config.toml
n_layer = 9
d_model = 192
n_head = 3
n_kv_head = 3
head_dim = 64
d_mlp = 768
vocab_size = 2048
activation = "geglu"
norm = "rmsnorm"
norm_place = "peri"
norm_eps = 1e-06
positions = "rope"
rope_base = 33100.0
rope_fraction = 1.0
qk_norm = true
attn_scale = 0.18
bias = "none"
tie_embeddings = true
parallel_block = false
extras = ["capped logits"]
init = "trunc"
init_std_qkv = 0.026
init_std_o = 0.00612
init_std_up = 0.026
init_std_down = 0.00306
optimizer = "adamw"
lr = 0.00391
lr_mult_qkv = 0.5
beta1 = 0.95
beta2 = 0.95
lr_head = 0.00839
grad_clip = 1.0
warmup_steps = 594
schedule = "wsd"
decay_fraction = 0.724
decay_shape = "linear"
final_lr_fraction = 0.1
batch_tokens = 32768
seq_len = 1024
doc_mask = true
train_tokens = 165100000
steps = 5039
dataset = "wikipedia_en"
MLP neurons of a small language model. Each row is named by its layer, matrix (gate and up: input weights) and neuron, and shows model dimensions 112-175. Each number is 128 + 24 x the weight over its row's rms, rounded and kept within 0 to 255. A neuron's up and down rows have the sign that makes its largest values positive.
After each neuron's rows, "fires on" lists the tokens most often at its 100 highest values on Wikipedia text that the model never trained on. A number after a token or word is its count.

L4.gate705 [110 109 138 146 119  73 116 127 146 131 153 125 175 147 134  66 121 155 127 162  77  69  98 116 137 133 150 111 154 142 130  99 140  70 108 112 114 107 176 128 117  98 105 131 138 156 106 141 160 140 157 152 118 122 131 134 156 162 116 157 132 122 145 142]
L4.up705 [168 115  96 101 133 121 107  74 142 132 149 127  98 123 156 148 160 157 133 137  96 107 100 158 139 119 156 180 133 110 141 145 164 144 184 129 131  92 134 175 117 132  71 167 168 126 150 137 139 120 144 132 143 115 124 131 160 115 109 112 102 155 157 154]
fires on: " d" 56, "d" 39

L4.gate158 [102 152 119 105 167 145 161 116 178  73 167 137  85 106 135 128 120 132 143 160 133 132 140 168 158 143 141 138 113 154 157 149 114 110 100 134 100 133 126  96 108 117 164 104 156 133 141 102 140 117 162 144  98 128 121 102 174 160 131  92 114 165 150 129]
L4.up158 [113 115 168  77 129 148 164 124 127 110 181 149 110 109 128 113 164 143 135 159 151 142  92 167 145 144 139 138 110 135 126 156  75 153 148 128 129 149 118 110 182 126 167 139 133 142  90  81 148 113 124 173 131 155 102  90 143 194 141 113 169 148 172 111]
fires on: "im" 41, "om" 40, "um" 5, " Japan" 4

L6.gate42 [144 146 146 126 185 122 108 150 107 139 171 117 127 102 115 130 144 164 153 149 114 113 116 128 149 153  74 133 135 125  91 146 128 103  99 140 133 167 150 135 105 136 120 125 131 147 125 178 132 155 170 108 100 157 140 121 144 114 132  84  78 151 111 121]
L6.up42 [ 99  96  82 104 117 135 116 152 120  92 128 179 146 141 121 108 188 146 142 141 125 101 126 144 104 118 130 140 106 120 106 149 169  88 131 155 118 181 166 187 125 161 118  75 126 149 153 147  60 156 149  80 118 143  85  94 158  90 169 123 180  92 118 111]
fires on: "t" 30, "pt" 11, "en" 7, "ed" 5, "ound" 5

L4.gate304 [124 112 156 159 133 124 140 133 128 151 109 152 103 107 117  95 119  98 128 133 160 127 105 151 139 135 111 136 159 123 120 106 133  96 150 117 131 159 139 165 136 137 132 120 116 137 132 142 148 142 137 126 108 195 124 114  99  79  88 139 115 127  66 133]
L4.up304 [117 125 127  76 158 115 116 111  82 159 110 167 156 133 110 132 134 129 131 182 115 168 164 115 138 153 131 146 137  95 115 166 157 131 127 129 190 116 134 104 126 134 118 111 169 160 147 158 122 117 155 154 124 132 105 129 142 132 112 158 109 113 164 122]
fires on: "u" 46, "ri" 11, "ia" 9, "ish" 9, "ok" 6, "i" 6

L6.gate678 [160 144 134 127 154 142 118 164 129 128 147 144 119 126 101 122 132 152  90 128 114 122 128 120  79 116  82  83 109 145 140 129 140  64 143 121 124 112 130 177  98 113 115 179 133 133  93  78 154 105 178 114  78 132 110 115 137 112  92 126  86 142  76  99]
L6.up678 [ 88 126 145 110 138 137 113 115 117  98 134 133 155 126 119 117 136 107 136  45 144 101 114  91 102 100 127 157 113 148 156 104 188 117 154 139 128 141 161 121 145 147 127 119 120 108 127 128  77 132 145 138 138 137 107  90 110 104  82 174 129 114 150 139]
fires on: "A" 13, "D" 13, "I" 7, "L" 6, "U" 6, "N" 6

L4.gate560 [124 159 122 160 101 133 147 153 107 108 148 138 134 140 140 150 120 113 178 154 167 119 162 174 126  99 122 127  97 143 184 121 164  67 120 144 127 124 126 135  83 131 157 116 153 140 129 103 100 116 156  93 121 152 120  93 128 113 109 138  78 108 142 115]
L4.up560 [122 170  94  99 116 168 116 132 138 145 119 165  98 125 202 128 105 135 114 109 118 115 135 150 132 146 164 114 180 133 173 179  94 146 147 137 127 149 121 140 152 163 144 139 128 137 129 105  95 164 188 158 168 153 141 138 134 107 115 159 137 147 107 147]
fires on: "emb" 21, "f" 9, "et" 9, " Sy" 9, "°" 6

L4.gate683 [134 138 105 110 135 116 143 179 127 105 140 142  96 103 145 149 158 146 148 123 137 157 141 133  77 164 146 138 156 102 121 146 125 130 122 143 136 116 178 143  76 157 169 147 153 124 140 157 122 138 147 139 131 104 139 123  69 124 137 142 159  80 131  94]
L4.up683 [112 115 140 173 132 129 126 149 152 172 139 125  98 156 100 148 142 126 169 115  68  96  88 148  87  96 135 119 106 130 185 151 138 103  93 128  95 144 126  81 148 155 123 139 139 112  99 118 113 101 129 105  92 128 134  95 127  99 145 161 143 139 171 114]
fires on: "ol" 14, "ro" 12, " Comm" 12, "19" 9, "m" 7

L6.gate734 [122 168 131 157 122 116 104  99 107 133 160 143 129 139 159 148 118  85 136 128  98 156 151 138 118 170 125 100 129  96 145 156 142  52 125 123  90 145 130 107  99 205 111 110 131 113 124 119 174 130 153 127 112 139 106 114 105 148 161 139 141 120 109 105]
L6.up734 [143 104  70 175  97 124 118 114 132 123 166 154 122 147 135 133 100 116 138 143 160 121 134 135 159 108 142 167 106 136 152 131 154 119 129 116 137 120 147 111 153 140 134 121 160 145 126 179 114  58 134 130 168 151  98 128 106 120  87 120 117  95 163 126]
fires on: "g" 20, "ag" 18, "b" 11, "anc" 7, " Ang" 7, "re" 6

L6.gate713 [120 172  94 173 121 167 124  98 124 144 138 119 121 138 136 124 153 106 150  98 134 143 108 168 149 160  90 132  96 161 111  88 164  89 158 137 160 115 149 131 160 131 158 147 124 126 119  88 137 162 109 145 151 144 157 123 125 122 116 151 121 145 146 111]
L6.up713 [119 102 132  89 109 136 154 160 148 145  94 119  77 142 119 128 105  99 110 140 134 129 122 118 155  97 140 157 132 100 182 141  98 106 132  76 114 156 137 109 142  94  81 141 149 157 120 152 136 110 126 133 153 122 127 141 119 114  85 175 162  90 134 128]
fires on: " ac" 41, " along" 16, " in" 8, " as" 5, " As" 4, "th" 4

L4.gate53 [ 89 104 134 106 139 163 130 144  83 122 128 147 121 153 132 139 115 134 147 136 151 121 133 125  96 147 122 138 119 116 168 139 130 156 135 150 129 110 114 145 149  85 159 129 148 119  97  95 122 137 141 125 102 122 139  96 122 148 147 113 173 175 121 124]
L4.up53 [130  93 107 109 101 132 140 143  55 133 113 134 129 103  89 159  99 112  83 157 108 124  70 143 105  93 110 100 126 140 101 180 140 118 153 175 113 124  93 145 143 134 109  96 186 125 116  82 138 124 130 147  82 111 138 149 109 106 123 185 141 164 112 120]
fires on: " I" 31, " War" 14, " women" 7, "I" 6, "O" 6, "ó" 5

L4.gate416 [ 97 134 113 170 143 137 130 133 118 182  90 122 108  92  89  60 135  88 170 106 158  89 128 139 160 108 134 128 150 132 141 101 144 135 154  96 161 157 154 114 116 195 117 111 157 148 103 148 102 142 133 109 107 122 147 116  88 158 135 117 124 143 129  91]
L4.up416 [ 85  92 151 109 111 108 158  82 178 126 103 113 126 120 165 132 154 145 152 150 122 124 126 103 190 134 132 182 170  97 125 176 117 153 113 166 129 145 109  97 137 176 105 131 107 129 115 140 148 128 125 137  98 116 132 130 127 135 146 107 134 110 121  95]
fires on: "ec" 19, " Rec" 15, " rec" 12, " sec" 10, " Fran" 7

L6.gate189 [102 171 118 159 195 125 115 147 119 137 141 154  97 127 115 127  95 156 155 113 135 149 149 117 129 161 128 174  73 102 132 130 119 108 151 130  86  99 170 133 127 144 113 153 115 133 133 143 114 118 139 135  77 105  91 122 142 147 140 115 116 123 142 103]
L6.up189 [153 148 123 125 161 133  83 118 113 164 140  86 129 129 131 118 160 122 109 140 124 131 140 114 152 125 161 124 105 138 125 128 167 122  99 114 109 138 155 147 144 153 130 125 134 143  96 108 132 136 155 152  77 121 137  90  81 124 161 127  93 140 113 118]
fires on: " comm" 16, " att" 14, " describ" 8, " Comm" 8, "al" 6, "urr" 5

L4.gate428 [ 97 134 117 117  85 132 135 147 127 105 166 118 123 124 128 161 116 131 105 162 126 107 142 140 143 144 104 132 142 108 157 128 110 144 139 124 148 167 147 101  70 171 131  73 109  98  85 152 144 129 131  87 148 144 127 115 126 150 104 102 100 154 172 132]
L4.up428 [114 122 128 133 125 130 168 143 116 149 145 158 156 150 132 130  89 156  84 141 117 141 117 133 147 157 167 113 150 123 122 143  99 118 125 133 125 143 140  96 107 175 132  73 108 107 134 143 131 182 105 101 166 142 181 130 170 156 163 138 136 131 167 163]
fires on: " f" 91, "f" 7

L4.gate370 [127 118 170 137 137 105 135 112 140 109 102 157 172 117  87 163 157 141 137 125 117 106 132  94  62 141 123  75 142 141  92 172 147 121 141 143 144 128 143 128 114 118 119 127 103 118 119 120 150 172 102 141 120  95 118 126 111 111  79 111 103 141 108 104]
L4.up370 [130  56 187 147 149 149 120 123 142 133 171 133 167 116 122 167 166 133  84  87 138 143 135 101 122 110 151 128 179 107 123  91  96 117 168 124 104 124 130  91 156 142 118 135 132 118 152 138 147 135 120 130 151 124 152 171 129 132 147 101 148 100 172 135]
fires on: "ro" 35, " pro" 16, " imp" 15, "el" 5, "6" 4, " e" 4

L4.gate106 [104 134 146 145 118 154 152 133 123 145 112 140 118 118 138 108 129 147 129 146 159 104 124 119 161 151 142  86 156 140 127 193  93 152 142 144 105 165 166 176 111 200  90 148 163 128 138 153 125 140 124 115 152 144 151 111  84 158 108 105 121 140  96  97]
L4.up106 [135 121  88 146 112 136  82  76 108 133 127 156  91 142 125 150 125 156 135 154 129 140 125  99 134 123 128 177 115 101 129  88 128 133 140 105 147 186 148 129 127  91 125 156 122 154  45 118 114 118  97 109 122 122 135 141  89 192  93 113 157  92 146 115]
fires on: " th" 43, " Th" 23, " T" 14, " H" 10

L6.gate113 [149 133 150 130 135 115 172 130 139 114 116 123  91 139  96 145 142 121 154  85 102  98  84 165 109 153  63 139 137 112 134 132  92 142 127 164 104  93  93 127 126 132  89 185 133 124 124  94 167 123 114 127 139 143 132 106  98 108 105 126 129 117 115 153]
L6.up113 [158  96 177 151 141 134  98 143 134 196 120 144 120 102 111 105 136 149 114 152 115 175 112 145  77  87 136 107 131 132 149 115 150 131 127 166 115 138  91 110 129 171 124 150 108 124  89 147 144  96 114 171 109 116 169  90 144 102 135 143 169 109  86  98]
fires on: "]" 19, "E" 17, "6" 7, "3" 6, "2" 5, "0" 5

L6.gate754 [128 150 110 126 106 118 164 103  76 141 134 121 130 146 152 101 132 143  89 134 101  97  82 157 154 145 123 144 138 123  86 121 119 111 159 144 112 111 149 126 104 153 113 115 178 156 100 110 125 125 150 123 143 117 149 124 153 116 136  94 107 131 156 148]
L6.up754 [124 159 143  69 140 153 134 101 149 138 142 162 122 126 156 117 141 110 109 169  94 127 123 117 132 167 169 139 130 127 119 158 122 124 158 131 174 117 110 112 138 156 150 106 119 127 132 111  74 128 108 145 153 122 150 123 173 145  82  68  87 115 154 131]
fires on: " d" 51, " n" 5, " s" 5

L6.gate729 [111 126 157 142 146  69 167 148 127 137 129 122 125 131 115 136  88 139 106 109 142 106  82 118 130 133 107 121 147 124  97 181 133 119  81 150  83 124 111 146 120 132 110 158 135  98 133 108 121 169  89 138 126 114 146 131 123 100 126 159 118 120 127  78]
L6.up729 [ 98 115 126 168 127 105 172  98 181 154 118 167 113 137 117 145 113 158 127 141 144 136 147  80 137 112  95 175 130  88 124 140 126 168 128 102  79 126 136 150 142 111 142  94 118 158  79 122  95 104  67 102 129 132 129 161 115 119 118 128 155  90 144 162]
fires on: "\"" 57, " medal" 9, "m" 8, "mer" 5

L6.gate334 [104 172 102 124 134 116 119 136 158 125 148  99 101 130 141 125  87 108 106  88 171 121 148 170 114 147 143 134 122 135 137 143 128  86 144 138  87 122 146 173 115 142 111 162 152 143 144 124 144  85 164 121  71 107 114 129 151 105 114 173 150 135 132 129]
L6.up334 [131  90 114 142 111 158 110  64 123  99 154  81 118 147 151 141 109 150  79 108 188 102 118 147 134 141 140 139 107 122 129 127  99 131 143 145 109 150 122  91 129 136  93 128 130 114 156 131 167 128 136 165  89 102 145 135 110 109 111 175  88 134 159 137]
fires on: "l" 59, " Democrat" 8, "if" 8, "all" 5, "urn" 4

L6.gate433 [145 143  64 156  77  94 121 110 121 116 133 108 130 143  94 108  83 116 142 136 151 127  72 147 120 129 160 132 130 158 148 137  91 105 143 122 105 141 152  98 105 145 154 143 155 135 117 129 155 109 132 149 148 132 123 118 133  92 125 117 133 120  75 104]
L6.up433 [ 80 169 126 138 122 147 120 110 123 112 132 139 120 151 150  94 145 115 126 141 159 127 133 120 124 139 133  93 120 109 136 150 140 117 124 147  98 142 139 102 116  98 146 130 151 142 124 113 158 130 153 130 126 109 132 101 120 136 105 111 115 103 105 150]
fires on: " A" 83, " a" 17

L4.gate301 [108 151 131 130 100 120 139 160 105 136 152 135 140 139 136 164  99  97 119 128  81 134 127 152 146 140 164 109 120 131 124 122 146 128 160 118 133 119 162 132 159 110 146 147 138 166 100 102 115 126  96 142  83 108 124 116 111 130 112 130 157 131 142 151]
L4.up301 [134 151 103 134 143 162 118 132 175 141 121 152 119 134 162 120 123  99 145 123 160 166 138 120  96 112 129 157 120 136  89 106 149 113 126 132 105 147 150 130 118  91 159 140 131 116 107 108  84 105 103 115 135 125 179 129  99  74 156 120 128 136 170 126]
fires on: " comp" 61, " add" 15, " trans" 14

L4.gate292 [133 165 164  68 187 105 133  98 101 125 171 106 128 120 170 131  90 118 119 102 106 115 109 180  99 141  96 127 152 157 153 138 105 137 152 125 146  98 153 129 109 126 125 172  95  98 171 138 100 160 124 106 126 139 131 126 116 117 160 124  93 147 154 150]
L4.up292 [158 126 172 137 124 120 107 120 126 164 122 104 137 135 139 124 133 146 151 159 167 126 139 146 128 117 145  93 168 137 136 133 153 153 151 120 122 177 138 148 135  70 165  85 142 132  94 162 157  91 178 128 138 106 163 124 113 112 142 127 134  82 116 152]
fires on: "ar" 28, " (" 7, "2" 6, " contr" 6, " her" 6

L6.gate217 [ 88 127 145 124 169 104 108 111 137  70 141 120 165 140 115 119 118 154 153  74 149 105 127 140 123 170 156 161 122 121 109 167 119 142 155 143 156 106 147 152  73 106  96 141 155  89 177 127  86 152 152 136 110 141 149  94 123 151 144 136 120 159 147 123]
L6.up217 [123 115 118 163 156 119 148  93 144  47 114 138 146 116 169 178 123 161  98 156 182  97 127 159  79 132 118 133 116 106 134  55 116 105  92 127 177 134 124 152 123 132 122  77 109 145  94 140  97 150 176 119 109 137 108 108 102 128 148 162 119 113  90  93]
fires on: " Ar" 56, " ar" 17, " Reg" 12, " reg" 8, "r" 5

L4.gate259 [141 147  78 137 166 153 165 132 119 132 137 110 133 129  84 120  89 107 143 106 106 158  93 102 119 138 127 125  83 158 134 141 165  94 135 106 158 117 160 176  88 106 126 124 135 173 109  69 107 139 124 148 113 135 136 126 109 129  96 118 124 115 134  61]
L4.up259 [141 142 124 143 128 141 134 131 137 121 135 129 149 128 129 103 136 165 146 122 159 149 167  99 161 199  76 154 107 128 168 148 147 151 111 100 104 106 161 117  91  82 108 115 132 128 109 125 127 149 118  93 144 124 101 189 146 116 136 153 130 129  94 143]
fires on: "-" 22, "ton" 20, "mer" 16, "ant" 10, "t" 6

L6.gate752 [148 140 118 146 113 101  81 103 112 116 128 126 137 163 126 109  74 128 108 108 135 110 100  76 103 176 126 121 125 143 129 146 129 142 141 147 137  87 185 138 138  81  99 138 113 141 130 164 162 152 142 147 105 122 129 148  98 151 144 134 153 102  97 158]
L6.up752 [127 129 136 151 126 151 142 177 166 125 122  76 148 126 138 128  78 147 105 112 186 158 115 124 168 111 101 175 117 170 129 145  61 121 125 121 117 141 139  97 118  98 106 147 135 148 114 133 151 119 118 147 101 158 130 129  95 135 145 121 108  88 101  93]
fires on: " was" 25, " as" 22, " the" 13, " an" 7, "ted" 5, "," 5

L4.gate117 [163 136 177 166 143 112 152 144 119  86 118 158 113 125 128  79  65  92 149 107 136 147  95 143  96 133 104 146 139 139 122  92 162  81 100 112 118 111 171 164 113 106 158 152 105 119 104  91 120 103 117 159 137 126 109 131 144 124  84 131 117 133 169 151]
L4.up117 [163 122 144 183 115 141 134 138 158  91 113 109 161 145 134 106 111 163 133  93 159 151 118 104  96 137 127 163  88 132 127 163 131 123 111 147 139 153 107 116  86 126 120  92 143 156 106 133 129 120 129 120 107  95 177  91 134 137 156 187 126 162  91  98]
fires on: "." 76, "-" 7, "st" 5

L6.gate365 [118 129 141 127 150 143 128 120 133 121 133 119 168 140 106 159 109 137 146 137 134 123  71 117 103 109 103 108 135 139 112 171 119 109 133 122 130 113 136 132 147 118 109 154 117 134 127 121 135 128 134  93 170 103 123 119 102 133  60 122 109 159 124 127]
L6.up365 [117 122 112 144 154 137  85 155 114  93 119 128 120 149  92 124 172 153  99  85 170 120 121 105 118 140 114 127 109 148 161 143 104 141 134 115 132  94 156 145 120 108 101 169  92 120  96 120 159  85 150 116 109  98  69 109 151 139 135 149 130 125 146  72]
fires on: "A" 20, "I" 11, "D" 10, "V" 6, " A" 5

L6.gate140 [121 132 109 127 109 131 189 170 165 131 135 173 101 123  94 160  97 118  84 152 115  99  91 166 126 133 115  83 132 172 134 137 152 149 120 147 152 114 119 156 129 138 100 141 162 122 106 101  90 152 124 112 113 136 122 108  99 171 130 137 111 144 177 169]
L6.up140 [157 144 140 130 144 159 152 109 157 122 131 131 106  77  80 177 139 114 141 109 169 123 108 130 135 155 143  92 111 108 150 166 179 104 106 158  79  59 131  85 133 140 148 149 107 103 109 105 109 103 147  90 139 136 121  95 118 112 153 119 125 153 137 146]
fires on: " of" 12, " other" 11, "ious" 10, " des" 8, " several" 6, " 3" 6

L6.gate61 [119 136 133 115 150 135 147 157 110 139 144  95 123 138 175 131 130 125 146 147  97 124 139 130 130 131 105 118 106 116 128 155 131  98 121 146 111 112 179 135  86 157 137 126 143 116 152 146 126 138 142 144 122  95 154 106 171 164 149 147 104 108 111 123]
L6.up61 [164 161 144  94 144 104 125 117 106 104 120 118  99  94 135  81 139  89 133 117 100  80 118 120 128 154 130 165 151 145  85 133 143  90 122 135 129 140 171 140 124 183 133 160 128 145 154  94 136 110 104 154  87 140 109 127 151  95  83 155 110  87 159 140]
fires on: " g" 42, " s" 28, "l" 5, " differ" 4

L6.gate81 [120 107 147 141 125 131 109 170  98 155  92 124 136 101 114 140 126 113 129  96 154  94 122 125 102 140 112 146 158 135 132 122 138 128  76 131 123 136 107 144 187 115 114 148 118 150 136 136 110 134 131 140 140 120 131 170 152 110 170 112 211 150 167 121]
L6.up81 [139 149 158 113 120 144 127 104  88 103 128 115 121 106 103 154 144 180 110 109 119 125 114 114 160 123 127 108 136 128 128 137 147 124 147  97  97 140  86 108 115 132 143 151  87 164  85 199 146 155 101 143 140 144 128 108 103 125 171 149 166 117 147 118]
fires on: "\n" 20, " cl" 10, " pe" 7, " ent" 7, "w" 6, " b" 6

L4.gate576 [117 154 160 165 105 160 124 157 116 145 107 137 115  93 166 115  98 138  83 165 130 166 147 124 153 136  98  99 159 139 127 139 154 102 149 103 143 138 151 111  69 149 118 141 154 112  57 119 111 156 143 133 128  86 145 151 147  90  89 107  84 144 104 108]
L4.up576 [137 119 138 120 134 120 131 125  74 126 140 167 108 120 122 130 112 106 122 182 137 108 157 178 109 162 118  74 154 155  66 123 107 147 133 132 117 110 144 143 136 149 151 158 101 125 136 100 163 107 127 135 109 128 129 136 103 131 119  98 145 147 129 141]
fires on: " " 29, "ou" 11, " population" 10, "O" 7, " o" 6, "ae" 5

L4.gate13 [148 159 147 136 131 131 110  98 152 119 158 146 119 157 182  94 138 146 196 121 122 123 139 132 109 145 146 138 137 124 144 129 165  61 141 172 121 104 123 119 143 134 132 148 167 129 123 191 124 156  99 114 129 120 118 119 151  86 112 106  79 139 124 143]
L4.up13 [104 121 125 136 142  95 136 100 157 117 130 140 135 133 138  56 129 129 154 119 171 144 105 144 139 133 121 125 132 100 109 157 167 108  57 156  96 135 128 129 148 199 134 120 118 150 129 170 153 143 150 110 126 149 141 133 120  94 142 132 151 127 109 116]
fires on: "re" 38, "u" 9, "ated" 9, "ig" 9, "arg" 5

L4.gate68 [128 113 129 156 125 123 105 139 152 102 141 142 129 108 125  82 135 121 123 130 145 117  97  78 153 137 128 148 111 151 142 146  72  96 189 145  82 120 136 129 109  88 104 144 167 141 125 170 115 140 135 153 115 116 117 128 121 113  90 118 145 143 139 136]
L4.up68 [104  90 144 181 165 110 137 126 159 131 172  69 126 139 132 136 115 114 138 108 145 154 125 117 140 154 120 100 174 109 127 109 123 135 158 172 125 189 151 120 141  72 102 167 143 134 135 149 116 145 135 115 141 123 135 161 137 118  84 122 107  93  99 169]
fires on: "all" 84, "ell" 15

L6.gate100 [ 58 142 123 142 171 164 130 115 118 170 147 138 104 136 155 103 108  88 142 130 146 158  89 169  98 125 123 112 173 138 167 109 128 103 122 121 114  89 132 142 138 142 184 111 117 113  71 118 117 141 135 142 149  97 122 132 132 118 105 136 126 148 113 125]
L6.up100 [ 75 123 118  95 154 113 136 153 149 108 123 103  98 150 135 105 117 108 132 139 156 122 126 146 118 146 152 163 126 121 171 106 113 113 144  85  89 121 146 129 112 100 119  75 143 133 115 170 155 103 163 138 102 129 129 121 135  97 114 133 157 127 120 110]
fires on: " in" 100

L4.gate526 [109 135 115 112 151  79 104 138 102 120 162 147 145 114  99 105 144  97 156 130 128 148 150 135 146 125 107 131 134 108 113 130 175  89  73 115 123 122 123 127 117  84 153 124 126 117 107 126 138 160 141 118  78 136 122 158 107 138  72  95 100 134 106  96]
L4.up526 [111 139 150 119 112 102 122 161 176 137 144 135 132 132 133 106 126 103 103 127  93 124 116 128 116 115 171 122 119 122 127 125 109 176 189 103 122 168 129 166 150  90 120  90 135 138 140 182 138 121 157 108  86 160 116 146 131 147 109 108 111 120 137  96]
fires on: "ough" 27, "ach" 14, "is" 11, "au" 7, " year" 7, " time" 7

L4.gate164 [160 147 110  58 141 107 139 162 114 140 136 134 103  93 151 143 120  87 107 116 127 149 171  91 119 147  81 129 144 116 149 104 127 106 116 116 151 104 125 108 120  73  84 101 142 176 151 122  79 177 150 137 112 128 133 157 140 106 143 122  98 140 111 108]
L4.up164 [ 97 135 109 152 121  90 145 124 120 157 109 164 144 146 109 135 149 149  92 133 150 128 116  84 139 186  85 124 119 125 137 135 133 143 112 129 114 137 143 126 116  96 125  81 142 169 134  65 114 192 135 163 104 109 106 128 139 165 137 171  88 171  82 106]
fires on: "er" 14, "i" 12, "ers" 9, "ter" 9, "icip" 7, "ations" 7

L6.gate640 [135 127 121  91 103  92 111 153 102 117 140 126 109 169 151 109 135 142 109  79 127  96 141 173 106 125 108  80 113 106 188 126 114 155 135 122 114 102 141 149  96 118 137 135 139 122 100 125 127 133 160 167 130 109 175  77 130  82 131 148  79 118  94 150]
L6.up640 [112 116 138  94 143 119 165 121 118 114 116 132 125 124 141 105 118 134 112 129  96 121  90  87 120 139 138 113 118 126 139 110 113 126 153 130 112 108 111 136 136  84 115 115 127 133  83 170 149  83 133 165 107 103 178 118 150 108 136 176 158 102  61 112]
fires on: " contr" 22, " cont" 17, " oper" 10, " (" 6, "r" 6, " arr" 5

L6.gate730 [124 114  97 132 114 109 158 139 152 103 134 123 111 141  91 149 106 108 131 142 128 116  75 148 107  92 124 131 136 207 133 120  99 152 161 129 153 136 133 109  88 121 173 142 110 130 114  64 153 130 140 141  76 114 146 111 146  92 114 137 120 115 155 143]
L6.up730 [121 105 116 101 161 143 103 152 101 136 109  95  89 167  30 135 114 130 149  92 121  72 118 137 191 141 115 153  90 136 145 129 165 149 139 126 112 157 174 149 118 128 138 143  95 133  95  93 151 105 116 100 141 116 105  99 140 100 128 104 130 106 172 149]
fires on: "ad" 56, " Min" 9, "and" 7, "ind" 5

L4.gate452 [103 137 140 118 154  72 125 146 100 119 151 171 116 101 118 113 125 127  90 152 142 116 103 144 122 146 109 111 172 110 102 139 198 153 144 158 113 151 168 175 108 142  85 120 151 126 137 112 119 182 121  65 136 146 172 114 104 132 115 104 109 127 133 114]
L4.up452 [139 115 128  94 188 156 110  82 132 130 156 121 104 122 150  65 131 143 121 167 138 127 128 152 123 157 114 137 125 143 159 118 156 170 137 127 129 134 140 166 145  72  77 133 168 128 161 135 140 132 119 143 140 121 155 120 133 127 138 143 150 101 172 140]
fires on: " r" 84, "u" 5

L6.gate278 [167 114 159 156 129 171 151 127 134 119 121  90 150 144 134 155  95 126  99 128 159 116  76 105 117 133 135 146 149 103 131 125 169 135 121 145 143 140 112 112 115 128 138 143 157 147 124 124 100 124 204 112 118 134  87 115 133 126 120 116 109 121  97 118]
L6.up278 [152 116 108 108 117 129 157 100  93  93 158 124 156 167 115 142 110 107 162 106 129 110  69 101 170 125  98 165 152 142 143 155 126 139  94 119  92  80 119 145 116 123  57 115  97 100 125 112  90 129 131  75 121 126 135 113  91  99 127 129 138 119 140 166]
fires on: "L" 31, "ic" 11, "″" 6, "l" 6, "up" 5, "er" 5

L6.gate126 [104 123 142  90 144 123  91 143 117 110 129 149 127 109 119 132 159 146 155 137 114 136 124  95  94 148 109 100 111 124 128  89 128  89 110 120 123 144 167 143 112 164 121 118 154  98 123 115 114 115 126 108 117 119 144 139 132 130 106  90 127 123 132 110]
L6.up126 [ 54 184 174  88 121 173  80 142 155 110 119 132 150 144 107 116 157 132 119 144 105 137 110 144  87 154 101 158  78 159 116 118 129 115 149 120  97 150 184 169 125 125 131 126 152 117 106 152 106 114 114  85  93 142 140 101 132 138 144 123 131 123 128 140]
fires on: " th" 28, " bel" 21, "ch" 12, "itt" 5, " ab" 4

L4.gate21 [106 125 142 109 130 124 120 141 119  99 139 132 125 126 141 110 122 105 112 150  98  91 180  68 136 138 186 106 158 157 142 156 161 113 171 140 161 161 143 174  92 154 125  97 143 130 133 123 140 138 136 128 148 151  88 133 150 119 143 128  93 142 121 158]
L4.up21 [150 156 158 136 119 134 110 129 113 145 141 184 108 129 172 137 144 119 106 171 118 138 132 114  77 137 175 113 123 115 113 130 126 139  83  96 154 141 147 123 117 130  96 168 147  87 125 131 134 120 137 150  89 118 124 156 164 133 148 147 139 142 169 163]
fires on: " l" 33, "l" 10, "os" 10, "u" 9, " bel" 6

L4.gate233 [127 152 154 116 117 107 158 120 106 142  85 101 109 163 135 127 122 130 145 123 145 159 119 143 122 124 116 164 105 111 129 116 120 149 130 164 160 123 141 159 102 152 151 118 170 129 121 114 114 168 167 107 121  99 120 107 114 157 175  94 163 104 101 170]
L4.up233 [144 101 111 153 101 169  92 116 126 114 144 121 109 169  98 127 127 136 139 156 145 142 121 118  79 106 157 115 162 132 136 153 155 159 122 136 110  98 109  80 131  70 113 106 111 151 142 147 107 146 119 103 105 147 173 144  99 106 108 118  95 103 143 112]
fires on: " dis" 37, " e" 11, "-" 10, " (" 6, "is" 5, " Col" 5

L4.gate266 [102 126 105 132  81  83 136  69 156 124 126 146 151 144 163 153 128 149 141 140 100 120 154 113 179 185 103 130 102  94 147  89 127  90 143 143 106 148 123 164 134 144 137 146 121 106  62  92 165 129 102  96 161  97 157  95 163  90 165 152  69 135 155 115]
L4.up266 [132 143 145 119 141 142 125 160 113 137 106 136 122 124 144 124 152 141 117 204  97 119 139 145 151 122 140  94 124 144 104 142  99 145 106 128 109  90  77  78 151 188 185 113 118 114 131 157 108 113 133 131 151 129 109  94 112 146 130  87 104  95 129 177]
fires on: " " 73, " $" 21, " mod" 6

L6.gate297 [162 135 142 128 114 174 156 121 163  87 135 152 105 131 130 116 184 131 142 114 110 117 114 137 104 122 104 119 109 138 136 140 152 118 153 145  85 128 136 102 153 147  98 109 153 132 138 130  96 144 127 140  28 115 113 114 128 120  80  97 107 135  82 103]
L6.up297 [116 123 163 130 180 112 119 122 128 139 117 135 137 138 103 105 153 135 126 121 140 126 115  41 170 127 176 130 123 154 102 139 121 122 100 151 132 119 132 119 122 115  91 113 158 176 127 167 100 106 107 131 123 146 123 147 128 136 132 106 161 108 129 160]
fires on: "il" 23, " Mar" 17, "oc" 9, "ill" 5, "p" 4, "urr" 4